python train.py --d_model=256 --n_kv_head=4 --vocab_size=1024 --qk_norm=true --init_std_o=0.0337 --beta1=0.95 --weight_decay=0.016 --decay_shape="linear" --dataset="wikipedia_en"
MLP neurons of a small language model. Each row is named by its layer, matrix (up: input weights) and neuron, and shows model dimensions 0-191. Each number is 128 + 24 x the weight over its row's rms, rounded and kept within 0 to 255. Numbers have three digits each.
Before each neuron's rows, "fires on" lists the tokens most often at its 100 highest values on Wikipedia text that the model never trained on; "fires after" lists the tokens most often just before its 100 highest values on Wikipedia text that the model never trained on.

fires on: "T", "F", "S", "-", "M", "N"
fires after: " I", "L", "A", "I", " C", " R"
L5.up766:107112133151132127117124100081163125117117129133089122152104147170139123147103098141122119142148109124148145143151082124100112135164129046088134153138126188143133113118106076093162134136112154129119119149104108121122126114139156105102127147116109156168082099103113149135133079161122125125134134137131162110101125102108100155100094120140111110103131078116151106155126145097137168122092109107139119130134099182156148116089164137115161109174127138161139157125132129129123099148161140085109091164121164122129144089120156141117114192140114122135172115123147137183152143134146134100

fires on: "T", "E", "P", "M", "S", "H"
fires after: "S", "O", " S", "M", "A"
L4.up353:143123142149122111108159121117137156108103080108094118136105155145169133114145120141150091134126139112114159099147136126165144157116132106092117092098102128118124104104109137139159148123123154117108113139127103114134133103132114093110123166136141125154086122129131138155140129141104118130095106136113155118124082100116138152095107126127123143144067145150109120151136156103134127110137089121159116148129141127127074138131174169129157169194111124129157076107124140149094158135162170134081104137083154164202149126151128135128106102108126104148091120114106131148190153112093126158

fires on: "our", "iv", "le", "id", "t", "ive"
fires after: "it", " g", " h", " l", " w", " m"
L4.up268:142129092120121122145177116130120094114136200084095130089112177098110123146146098111092133126067143147138112113110176106112146135103121132139138160143146113148165134124132138132091146087134141125123134145157132095151111078131156169121116129142137110104153090133095170145118166136129119136130150115111148145112122127089167148100144162131157130136111165111120150170122099174096131149175152104146163149081159160123124191121123136091112141152140147141133128137161091118120141108107132151128145098112182113106089160157162067151151125095100167133087145101120139143108154102129116081

fires on: "vent", "oot", "5", "ack", "ice", "an"
fires after: " f", " e", " Ad", " ", " S", " N"
L5.up1006:104156147187163100111136113121078119117119149136131111106156133169112100154121118151109114182112149141105116128113156121144140112113108139137122148117153117116153091124126110092112135180145084118136144106141139082113121160124108188102117125098153118138115066099119130125092179132150157091149165121138089109111164156114156142140182160133108096123105097146109156125154103158082125128139121132126159110141129113191146069093114131124150134158113123127133116161122117122121127128148113112126108145105149107153116135120153102122141176120156176153114188093092130128116134094152149128

fires on: "-"
fires after: "\n"
L2.up482:111125157128125110144149134093138134170141093122125168162119102107094101105151128142151170084144144157133129160123106122150142118080114087137110099144133150092105135120181143135133116127122111161102114119114118120127083132118117151131076115076140103166184159128156151126154107111058162118161115129168121153123138093131097137130129118062087134126150123135108112149047135124143134165145172109121133135163111146139085142122150177128128133107134128141138158138096104122112106131134130135106134122165120144111113150102171129121100129119191076127148133164119113123085107128134107122

fires on: "t", "e", "k", "ord", " was", "="
fires after: "ov", "ober", "ec", "uc", ")", "\n"
L2.up90:082126132135138115132149133134132100127114158103101141157140113149125093139136112108127133091051148167134125103133126071134154134121130099116120160185136113125117091115135139164104117111093176120141172156154120140128112117120154143145147085118093121109173144112095126174116107131154129108147146125065137127168139114116138127118122119125174135139133161136130083165122144143158161166155135130118112092139121119167130101138141137120159148082133136105142130093146141109196128100151146133096109178148106119071150120137120104152092116154143134143135126123143098146121116104145128112

fires on: "-", ",", " -"
fires after: "\n", "\n "
L2.up954:147131109132114124119126152107111103133113091129125116118153161141070114114126142124108147114160108143099154082156131142133116113124124137144140111130097171129109106083139151143091090152155096152142158130133102132099107160121177137114127199134099094125149118131149182127113107097085153125150147104166172124129112129108124147139113106109146139178077181127090101136110144116147083158116136092128111099168090118112089076122146111118132142127156130127088110148098111129112143136124093113140150156160127123138083118159103110139126121074173101127166125118140125117131132069107109106

fires on: "ap", "le", "if", "ian", "it", "y"
fires after: " J", "th", "al", " d", "X"
L7.up475:144134166163148164143158118142103108128149105115122115103157180079137127116127140175109144083146143092179130119114171143111184110145125136114120091132123097124131121153154107144133126097124118132113136137106122132099139094115120105135112119132156124157138138140140145147140149118133155094124133138109117089134151136115161108171101108121135123096107137098155109142122091064135145115134122110101134159197122140151167124120170144114129132146088143131146119147166125101120168131140144093121140119135132130128138115134107095156086111113122145150200120138112134033140144146174098135

fires on: "\n"
fires after: " |", "4", "00"
L4.up609:110134156144139114157132102155118057087132116095122100141142154096120121132095122125128136130119157178176141116171116090118135129141175132157116185121125136164178163107108142128144152128135121132152101159170144057122109114119155103118156183126148139149145137130135126128086120154117132107123173105132104160130137118132128107116123105090110143128094127106140148130164123123132131115128104123084118162139115107130145127167114123129132144100151133143144134137095206137136111175126118134127152125128098118149122116178105119108145102158142096160118135106096129119102124146101086147

fires on: "em", "f", "fer", "c", "r", "y"
fires after: " d", " re", "D", " des", " per", " D"
L4.up814:127153133140111097107100091089143130147126098131147082105155124113070118159143144162104180136126135116173125124129098109105091153115062100133194103109124120184148119085162146126164079172139147136126128137146121138122146133103153116127099090138149141128086102095103169134083160137128176112133113179103138142131148129120162168129122143092111130130121119123098150145049153114113130075117136151088091118101100142109134158123141104117101137139116144134145077120175133129121104118169101117109146138131094124160107123130144101140162133097155140157107115105120113117130182125186110151

fires on: "et", "w", "e", "al", "m", "eb"
fires after: "le", "o", "ro", "e", " se"
L4.up1011:121108099119131122146159116110129143100112088128126132118127106103107120128121120107156193109136133166111133124123176093141100155080142122123162125171170138113135151168107135095155164131110152111135132140155144137156104172140124091140142099127103109123170116119114114109088109162151112115113115110136139147153132130084117126113111042114149108101165163172173143141095109129148125168105104092100156114169140078162142151122158117088140095105121114153110111130201134144130154112170169107095107126160138112135081129133164111129122115113121110111128117130137147100121128154109153097

fires on: "es", "em", "oc", "ost", "V", "B"
fires after: " T", "ot", " l", " L", " t", " O"
L4.up359:107148136138145164150133098089104119116137142128100138114109170156158169142112135145142096118140156120088128137127138122131129139146106153133108120128150140112135050154158118161105137157118128070072106173095126149168172127116110134139098119165117133139134132081163127145141140134125120145110104128079147116180134113177169158131103140076115083123127134151063090131131164133130114117130128084113140147120169103156100123106125083131160157157120165188142142127135153135111123054115123136166145101166122122125113131138154107120116133068092106118138125172162109152129122140146120121

fires on: "\n", "h", "a", "o"
fires after: "\n", " (", "W"
L5.up48:122110102114173132106134135139138110134116090124140132128104152129136168103099061144080124141158142084138154120077149159163139133128116137114136146068137136129164084126117145149137152118174159150135150110110139135134106147158084111123135141144078088109151126115195152131135109125131148174140098157118159117140119134150147155145094154122103128090165143137110130121098128149123140142143106121159153165074153133120085116119103141123105142124129129114133142097157168140141097149146106155094122064117155128103115097138156121159141167145097103120114131138116108128101151116137115139

fires on: "er", "ague", "0", "1", "3", "4"
fires after: " Le", " 201", " 199", " 200", "id", "ball"
L5.up25:098155139127111128135170155151108123151167129110120157126083136174097129158152142140091086077121138103140126134099152135158082157129122168112131107124170125135146066142096168128105108095071162099142081144138108136146141177130139091072063136094106137126139132156155144137146090111139139103106115125113121160166102133094149148120077128132125103153133147128181159154153124106123104102167146110138106110138085140148119111171152129109124129132139146145177134130124141113139103136161114122124090130142139122114115116159132116121114117123131111110129090160138142114137143155135116138

fires on: "al", "e", "art", "ed", "w", "ild"
fires after: "e", " He", " he", "f", "ri"
L5.up997:124173159153116151139135109099095142083125149098094170125192118132164139097113120101146134165131105108115133097139170133094099116125088135119158147116151122140124155138143167118113142186185145142133135103151152142112136161118147074138104139115123116116116132116113134110132150162123116199128149104155153155148106129123150096100130080112156137139140138127199120121118094168134123126101138155095181086104127109144110122139152084116106148094125106134084128152144150156160143124113123132107133111141129129138134126131114147141143126149114082133179135108118092115142150136149161119

fires on: " Mar", "ur", "un", "\n", "|---|---", "ar"
fires after: "a", " p", " |", "|---|---|---|---", "i", " rel"
L7.up634:113183141126153109116102096139073131087103137094117098117157172104124127172115132154115101141130127144125125132126143119158171135113110135156064144186141132115126155158155107135124174128148095130141100076103143138113119161061102134084140154143140097127155155149151137045095180142136141131114144105158127124117155091129145126109159147132158124135113100099143162158112102128104143107165125133137114139179163116127122120171165126115124160099101180146140107132132127150120124163130106133146137113126121128133130134147106124108148151119121112153113109150111137142135170126123105151

fires on: "===", "==", " =="
fires after: " ", "ory", "y", "s", "ics"
L7.up700:140130131155144124149085100098106117128135122148120113116175147127158153132097140161151110146107129189146132104142117118140126141115178143183134133098150106115139138076175145148126139135108126147120164173124186085131120116128104114141176171093130146100141076152090103127134146122121130113115116146152109152167144088118127123129147114106114153148102147103088117136119158154126137140112114111124150143141158118125145110132107083171069148117107128163182120154146135095121113125117087144143116118084101129134079143153111140145134137127136124139161177130115130096127147152109122114

fires on: "ut", "ap", "og", "g", "ot"
fires after: "it", "c", "ec", "rib", " rec", " V"
L5.up1023:128184138150140172075109118110119124144145122128131149114183110141147099110126072138123161098131117165146136142108131079116151089117111083136139119115136137132129125103148144106154125126117127143067128139144136090128121112106124133144139111148179205163115104108124094144138147140139136152152083120147161135086099098100160154132127142116130089118109137105134133142116131116109109120119123095111122120111133137162145094115158148143128081112155116158110109073116140151111171130133125119154157123160147126108094148138157132137172120141112110094123142136187100117160064121115120125

fires on: "gan", "ct", "ire", "ff", "ction"
fires after: " or", "ire", " d", " o", " O", "b"
L5.up568:121118100147112157135131191124144117127142119132149098132171144075124097121095124162121134154106178133162139174179158126125112139132129114138112129136149135117089147108124137119143108125123121158126160116141142124138097128170153172110146104144149077133114118142141152165150079133112198106133144111141125113139154124164108157101150132112150147156116127079107175100159140108139175139119118134119119133077153117114072143133137165106102124134088110111104109138124097125129090162157153127148096120144165127149106108117111192123101131105133106128125103117044158115180154106139101164

fires on: "\n", "ince", " en"
fires after: "\n", "v", " =", " s"
L2.up37:146119103096123135150137144194131190121127157153134148120080109143108152140098122121140125128142194112137110115120137088127096146124116109133136147134132138110111152175145158129124119134127117142109164149077141156111118128101113110121134109090168176147134128078113160125115154169113081151133137109122131113143125128170105126118131143100116124140094098082168119112142119105146121106142154140188125120111096135117103100130137095182137124103143087141133152130164142152159111197150120111081129112145135176129093105107117137116133114113138085161132073139117110121140127152096106127

fires on: "le", "th", "re", "st", "ra", "f"
fires after: " A", " a", "nd", "th", "m"
L5.up269:129100111156116158089119140115099122123104093147128086112085149148127126175130125124109124137182144065148139122150067095127148125111102118159124101122130145111147089157158127114130133120137168125140115156128137097146160165127133071128152111129151148111121138126109100118108137156159169149141149128113068146145094127210140095131131134149150099115138101141147149144108083101058126112136097114094173124090144166122126102159119186119104147116097122129141141085114125102137150170143124138088121165155144142147153102112108113137112089126189091130110132135118121101136115100068130116

fires on: "===", "==", " =="
fires after: " ", "ory", "s", "y", "ation"
L4.up300:114163117119133120123122156128120076154210109090177166141128131126119127131142107116156099131144143147135075148137065136132176123160186135138127135137145149126120178118113136176130147105100164134127136128131121126143155111079116130118129149131126160154116132180064144114128153145136111056109140151145059169108095115120090117129114105128108101124114122132120151118098117106102120147139163085084157112090135095142119125138069103130106142146130110131169145108150141131089112100141133117143144130106096184131094125129112166113174134147107116132124131140125148117135133190123139088

fires on: "em", "d", "ad", "er", "ag"
fires after: " t", " E", " gr", " T", "er"
L5.up1012:102149150144158140128155146122114085118104081119108125179121121136138108107156142097125112120138138113102153155088134121139147090144123091138108131142087146107107135121146093146170129168097110121114127091143144154102142109149161090137106154079130184131152144099132097125132156146138126085114153096155123153114065143198122144137114129168086104129082134151105175116115156105152116112157116109114124105115122142114121139162152082119112162150150143128117058146140141121143142149116159119176148183136124130119073132132165098122113124136144165107149126131143105136096138138142174131

fires on: "\n"
fires after: "\n"
L5.up987:107133130150155130153176143168123134137085142092092104133124142111125095122084127095110148096133161122128138116122196152115126149139130087171107120105123126130138137127153142185122131135120133136160126121133100134101118099126116112141151144145097122121121143129119139118118154116107136116101122114140132118140137112130138085090120178140076104123120096142092181141110133128109138145121068119139145164102148110130175185152130140102124125096114149117123167108107147093119112136128103167106133098137109132140083139108118117108159091116146102093180114123133170120115098134125113082

fires on: "or", "s", " is"
fires after: "e", "os", " re", " Col", " c"
L2.up453:133145108153116129119100172112136115140114107117075149133153127080130150154122113136103107150119102128139144125131084134151107100126144176132124135141143137147102126165115140143129158088149150143114144127180197119125090114140117140132108108100117138154128134107092135148107133122142092116095176148126116150154198074137118127086146168145158128142127119100121114163092135105101152127118152108128154149135121138147182123128133151113138180089128131151116140165187126143130091106134166098129152119122107063141147140095083134111144118112114125152115157112128108130121108145155160146

fires on: "-"
fires after: "\n"
L2.up208:105157137123127092118169163120143148208139131129118137126118149140129106126162100123128147111163113131142085101117123159147133124124141102139136108132157116092134117145148123140140111135126095133110120127158078155138117135116144146164131112151147091140159132105088189144121116095098154129122117094190117120163138116117126140095095112077124124140139114106144109154138124120140147146150139127129159101152130126129137135140154160081157110086117111115157152117145128120112128126138084174096101161172084158100101122133165165096149110120184119070159137111139142123126093142093098131

fires on: "0", "ship", " not", "ew", "ague", "inal"
fires after: "–", "ampion", "id", " Le"
L2.up435:148120121114143145154111122119121142139198082118147135123131128132126121103129137120085141117108144137115127173148122107169145108081099160123079131124120122111117084150092126106137114146128116114114122118118108121111126161084104161085115135151108147143114135123167162138174154148142133116108151117140172156131165093125155118104096171114154145156147127097137109109128061108114149185143100153134110125138120135149097113145126145117128138128140113179139110097139135090118189134133105136163099118108114120139152148114161106132105111144122108136173109140123175106086164147085137109

fires on: "n", "b", "us", "y", "f", "ce"
fires after: "O", " o", "e", "c", " un", " t"
L4.up223:129144142129114125119108127122149130135165082124143138113135168124139153109148119154105103133143062171090100118128106110126081133148158125137134078114096150101103120105145099091152095148112100157137120103151165098136117081115123144115093109119132107162131181167124116156158141120106130110103102092153190163139123109140136182131135188139117153101087099125152116140138153138106139149153108108117107102156169095131148112156152109178142142109138117157138143110144112116139072155094160155168095129095177137146106127129118116127100130110094102114106106102131094089114133135140143143

fires on: "s", "m", "id", "le", "/"
fires after: " k", " w", "it", "ay", "0", " b"
L4.up50:136087095124149106088127110111117082122117181123140129094136101117102139154120119144128140142115110157093106102107173126153120143127140124137164176148153148128133144083144115157094128132112117085135143139094126123149121091162137143155143148091153116127108129141132130141118136120087141127133128174127116100084118146121096107112137182118181109110122156144141118095156108140137083131161149163135154122093111139105150118123106169118112144108108092102126129099133144126134128134107137125136178124141093120124090123148087135147149121105134047115119101133113142157125137117176125129

fires on: "ord", "ball", "ed", "–2"
fires after: " ", "oot", " rec", "f", " F"
L2.up992:112130142127119158092151105137093126130162103101122125175096141132126135082147167149141105142137129145075159159135101135145126138121146131106103099074120130136126120138107133130123140138122139119161142143110167075123142157159142098123124170131118110135140141130154120104144100089191135174126120118127152148087113111153126095130085124133098122125106148123138088127079132091094131120119114170122114134099120085136139109157115128146106108140132127149115084134116137095109088093156123066143138132157130117122140113191113133148114113122164137094140165169133130148111120142147182150

fires on: "ord", "ron", "en", "erson", "for", "p"
fires after: "cc", " m", " per", "ct", "P"
L5.up209:123126126114137161151139137157104149137186115164141152146163122127171099084076157122095083086131101096129123121120102107126147198142167120145111127122132167113123149146133128124147194110152161152096099136149132111123175072118091123094133153140143107100137155145177093079107129134127108097171096086079100143136153131122103163161121131160128124145145144150103136135117105167107118134113088131136128129107136096129135135132111122160111115117120127117145133124136125103135149173132145089145124120142113118073140126107084121104135143140120107113143153129127140130145122150152093100

fires on: "and", "ac", "es", "g", "fer", "c"
fires after: " R", " Re", " st", "st", " St", " Con"
L5.up340:087135134138117153096164104140143129155117105163145112087113104145157136104116111135152122162127137161146138116136144135157114102168142119163114139068142126076147123098136131153112162157136174078088105121168176124098155151167115180133120120170126151143119145143075162160115150124134131131052104110150123119119112144109110145135115130078095114093087118115086073152125110112137150123129149186129119135146136113148137126149093143114136117107107126103142119116127146157147117121130084121109149116121111139157120163144155110114118138156157091151121147122156162109125132111093092143

fires on: "k", "c", "p", "al", "t", "e"
fires after: "ro", "uc", "os", "ra", "o", " G"
L5.up1005:101129097091100140118141107113145134068119176126133109136112161146110132111132162109068129132112148141115182117163138092110106100136145131129102153147169128097146133147083102137143117178154158109139115134160157105136075135129131115145167117108087151120142150086141151127166110122137161103119197118144118103129137074124150123135142132104103157102120124143126108163113050154148111157163094136108157144150115146132085122154127159107115149129123112135147138156142153100134130135121140118104157126117098120117158116150142162136117110174166151163078137175122158100122142124145113117

fires on: ".", "ball", "m", "ey", "oot"
fires after: "oot", " S", "re", " St", "S", " F"
L4.up0:134121140105122195125144109110129155122172120147130126137097122165123093129137114172094125105158167147103135120116149167120159144150134116157155133148142134139159135151109136118123150135083156140134128125122155089113114168104101122124102119142144159148118147146144112149132085129124160157133130106134146134132126154116158092139108169147134144154146109138127162171117179095127148120160148106114109120091128095104132133109160097134122104121138136157141107135149148113147113122125116077092100124132134119174157077155137114128097118110152147128167123092135160139061110131130134128

fires on: "ir", "er", "ast", "m", "th", "re"
fires after: " a", " A", "z", " E", "A", "u"
L4.up1004:113109116078108116150139138127110107124148116122126128081175139135138140095159113131119166166131137115108145170098135115101100133101113130120143129116122151150159115107169161162159140129104125160125144110108116081088183191091159129125110099142162144090100112114098120124098120141127155120130133143149140101167120154135162054182093142130152132128099097103136128137109121108122144110148127137114145148120128108149134113117116166116108132124128113110143113118089122102133106149152074163105140147110121090124102118187193088152136095126146068081135138126133115069090153136150154122

fires on: "e", "se", " de", "p", "al"
fires after: " the", " an", "ra", " pro"
L4.up1:115118114086116149124098137132142121070107138212113146115055145111157142138116122132114136136142109112179170121123117141131150117121108165119111156167169167122103151157123134132159102157124126173126070115141174134151135130125144124107094123160162140122147132148114117148133134135110106118114091155135146101146167113178128099124124085142147119151093120140120121094105093140144077160188108107124163145145090112169113106114125166165121129117141155140108122111129136102123075144157101120147148117108122113118151149167137113118129089150100150086114135140115135140076103177121103120

fires on: "ad", "e", "f", "el", "er"
fires after: " le", " Le", "o", " ro", "e", " se"
L5.up55:104157119127118103123167121112123141139103171112109141153137119114126092133169125122112132181093139152125156143138137143151088112144134154115141155152155184137068105161119140072100157153127147108116068088167142129170140127165137090103147147127098104143082131106096136079118159165129131137144152172077139125128161125096107114114180134102149140103123080144185162123115134086139089159131153159097148118131120124120098132145140110093142167154126065128152044151150145133119157156110145118104116148154141128134124125111133111136121117102133091113101118124129116115155071151150131118

fires on: "|", "-", "\n ", ":"
fires after: "\n", "ss"
L2.up549:082142116100130081119167128113122118136148095117098135129146172144098130142123109125162140111139125117129110104130135123120143108103146093129093122139110135122130129172112136126088080100150133081092152100121128134126140156127174176141071114180123165087122134133139147094160099095107168087174126081143127142115142155143102170134109088062151126147167108122152113131113130146112097177151117165056141105110119112160091140119143158098128112144133102160145132116120140101131118120086132135084093128171141140092113074166121189117101101123129108127127142146152167107107123144136109139

fires on: "ut", "pt", "in", "ct", "os"
fires after: "it", "ec", "rib", "ri", "b", "v"
L7.up825:120120125131098127119071142094142157180081141095177068100179107123136128122104125136143127130161135149118128113146132153136117095121111121167132113164171162117141147109159104127139164078112094146077068125117133121126099120104128127156098109100134161169095115147131122242117158135148141115120147148148137165143131124180118109132115163125110092136129088111142130160105137103137145160128126134129100084110110104143138131121146127115146096119166127121127143073125091141128141113196154068143149139134138157135149162110118108104136107117148153122175108110113093118095103107123098127

fires on: "|", "-", "\n"
fires after: "\n", ")"
L2.up199:111155122134127087131142137102079138177121098102138107124095149167110151142113119160138159115160091158122096122152131152129146138114146139146162107127092132131122119131118125142126110125123113142108144110135073133106111108073145129149086155128172074171132151180114173129140114091135112142117131096174090132136131143174106099121134117093100126126113148112148166150106115135128137163123130119096142142127127127113152144128118124112133099097132119122181149154169151161126132137105107146113114171140086133117138164138140141133147137118146131112160166123139136090125095165131077105

fires on: ":", "em", "ep", "v"
fires after: " D", " d", "eries", "le", "D"
L5.up59:115121193123141107083112098163183129122172117107119105175109135148097157161118140144124165144171150156111127113141076131141133102173122157133104116154127152141122144089114130119121088131154114142112138138149145132128127119100110126105136104125121160130119143101113142120076137171167107124103096123143122111144071103173166137104099112140116120118130114131117130122090105146116114146171134081095117127120137120119115130149155185074152140156118114102150160136202147140193124120181128142129105134148115107131097154117148134156128153067139079099146118103116162081111161128140141145

fires on: "iv", "ed", "ep", "k", "et"
fires after: "ce", "iv", "e", " de", "re"
L4.up763:129145140126131146153150122087146108165135131127145115123146174140073123141121143109107088116117123116132136122121097089117107147050113112110163128139112142134093114091137152086159145129179159124109152135146139149140124129108139104133147137123095123095144129176097126103110138169167156149125138129124111124126126065079135116136150102111116124122156113131126157078066122143136163139126117169112159112141090117110143125104119148127182115138100104072122125145176149162117156141120142144099096149214113113145141119112121120157125132135128134141144110193130144152133162172102135129

fires on: "il", "ad", "f", "in", "le"
fires after: "o", " ra", " p", "p", "a", " ro"
L4.up701:135136130175134138107131099173142110143120146091186147170068109136151164098123083162169136126123088108140118164111121108134105111124111110142121192121147123108113155141162141132105111119117134121153108114149105099143123107114152082125123106183155084128144169142132139103138136136122093145142154090100121146154069150109104106156122142106134134094132122127115147137131085125148156148150074133121077100121086152077118134131122129141120124108174161172105140145115104157130108154153122149147150160107129160145126156124103146139138173104130097138103129119130140108117103094106122099

fires on: "-"
fires after: "\n"
L4.up629:137164138145159103090156148108134137123136095127123159130164145115124138121109090174143148098119109120125122127136145113184118144161109112153125096134125107110123121159133146128104109126138116136130144135152135148108113138112122148152106129125112073163141135081118126149149083134113137108103141126182154151145141097108163107074152148093055101145144104119117134081069093158173115159110124119142169138133151087099143117120160164139120098075143142127148159116157133129116097128111109135105118128144104152108122100118191093133100111165167169131146150090108117142135131116149072159

fires on: "-", ":", " |"
fires after: "\n"
L2.up438:109096155129105156120142141092119132136106113173160104174151159136101118101127153137111136144134132149162155156105081162086163104110155109179136110131109138123105119158106105131077127151172083117113128095144089210147125122085147157120127152155167156104124159101111160126124115095097091130120149109132128082158127116150135106132128083101102100149127128104102160152102157091164131189132092097098131087138119126141097116140141108088136116138114124149149153105130129097137142134103099149125098139140104139103133123143107074142133112114122115102144128143118119165134116152138107126

fires on: "u", "uc", "th", "em", "c", "V"
fires after: "ang", "r", "ed", " t", " T", "el"
L5.up216:146112156146120159118150121148109129153070097103120106122118151087132142136131127151143130136153099150161122117113144087119143113134130130130147140111132170163116105136110090180127138113147124100144146128132096153143120096159088121151116113159154152126182158135140126147144140169146100152076145126137152105147158115124097147110094163110128126157121089139114118167174125146074118124079159124134118171145126125112135119146160120133138086152178135197139137121150115130114128119162116135150140111129096117121105145154116154101136101115126117128179127117136116094180160139143137137

fires on: "r", " the", "l", "ra"
fires after: " b", " at", " St", "f", " from", " for"
L4.up953:133119097120167129106061105099121119147091113104136112093109121114106141119149134126099122125100123135140098189152141139152111137122115161163149118143133139154138133105137119156099100152147134112104149122115096168177114087150145105142169122112113114135148191144131151138131140117110147136105144131126083126154117123126118070120171194120122086110145166152105140129146080108102142131126118168120134119106097121118140141147134155085147150100143128143131105125125184081172132127139113143071117130116106087148155131139119136118124106100116102147162112133129138138170123141131106133

fires on: "ch", "k", "or", "ad", "s", "ure"
fires after: "e", " Te", " le", "le", " te", " the"
L4.up780:105171137148129105151120158113124114108109127117085104121134131080095095111088117110164130106109112123138161141126162114092088132109098158101138154119134106128101096127120095120100121154122154121141136115072144130116078122115130158102144112094123169115161148127106127150081143105133139127143108190130139128129139127102139171108120114126142122135114100185133120177117112098120134125173099183147114097127106102138142113099102141127100143150125156164137105170219086147122144164154146139151160131168150142156120160116106134115139137101163100102114134129116102107147123123156143132

fires on: "\n"
fires after: "\n", " ="
L2.up496:117127094104191104133169174140133129125065112143119112113077150157077167099116101119135130061111140105114173099155152137145129163130136126157138142125095123107145126133124153169145145121102161158114108123136115114138094098150112126121103147128134131146153132139148163151107111165096109143168142180146106107077131150147103097117136133128127080113104111154103125106089062156135126120156113136123144120090153114091115101110167106207162127120134106164127158096164128101126118134142138154149132127135154144102135122106124129130119111130133137148128120091118145114137138133079122103

fires on: "il", "at", "ad", "an", "ater", "q"
fires after: " ra", "o", " th", " w", "ro"
L4.up64:163113116139122132158133133126117139144098116103115173161114149095142089148102119164106061162110153145143112146169157116137117096125143148140116167146157101119131154110114134100117166104136146105156117128145092095109107159138164090111101121110152143128148099113109089094129103146136074160153112133126135127150089104094108132102115108122160139097123134161170099149083095137086093179129104140102080105141121162124107159140114129099140131150104113100114168141143156140123163154175112149117131140144151148150135148125092127138137100135133059140092133110165126100099102105098138136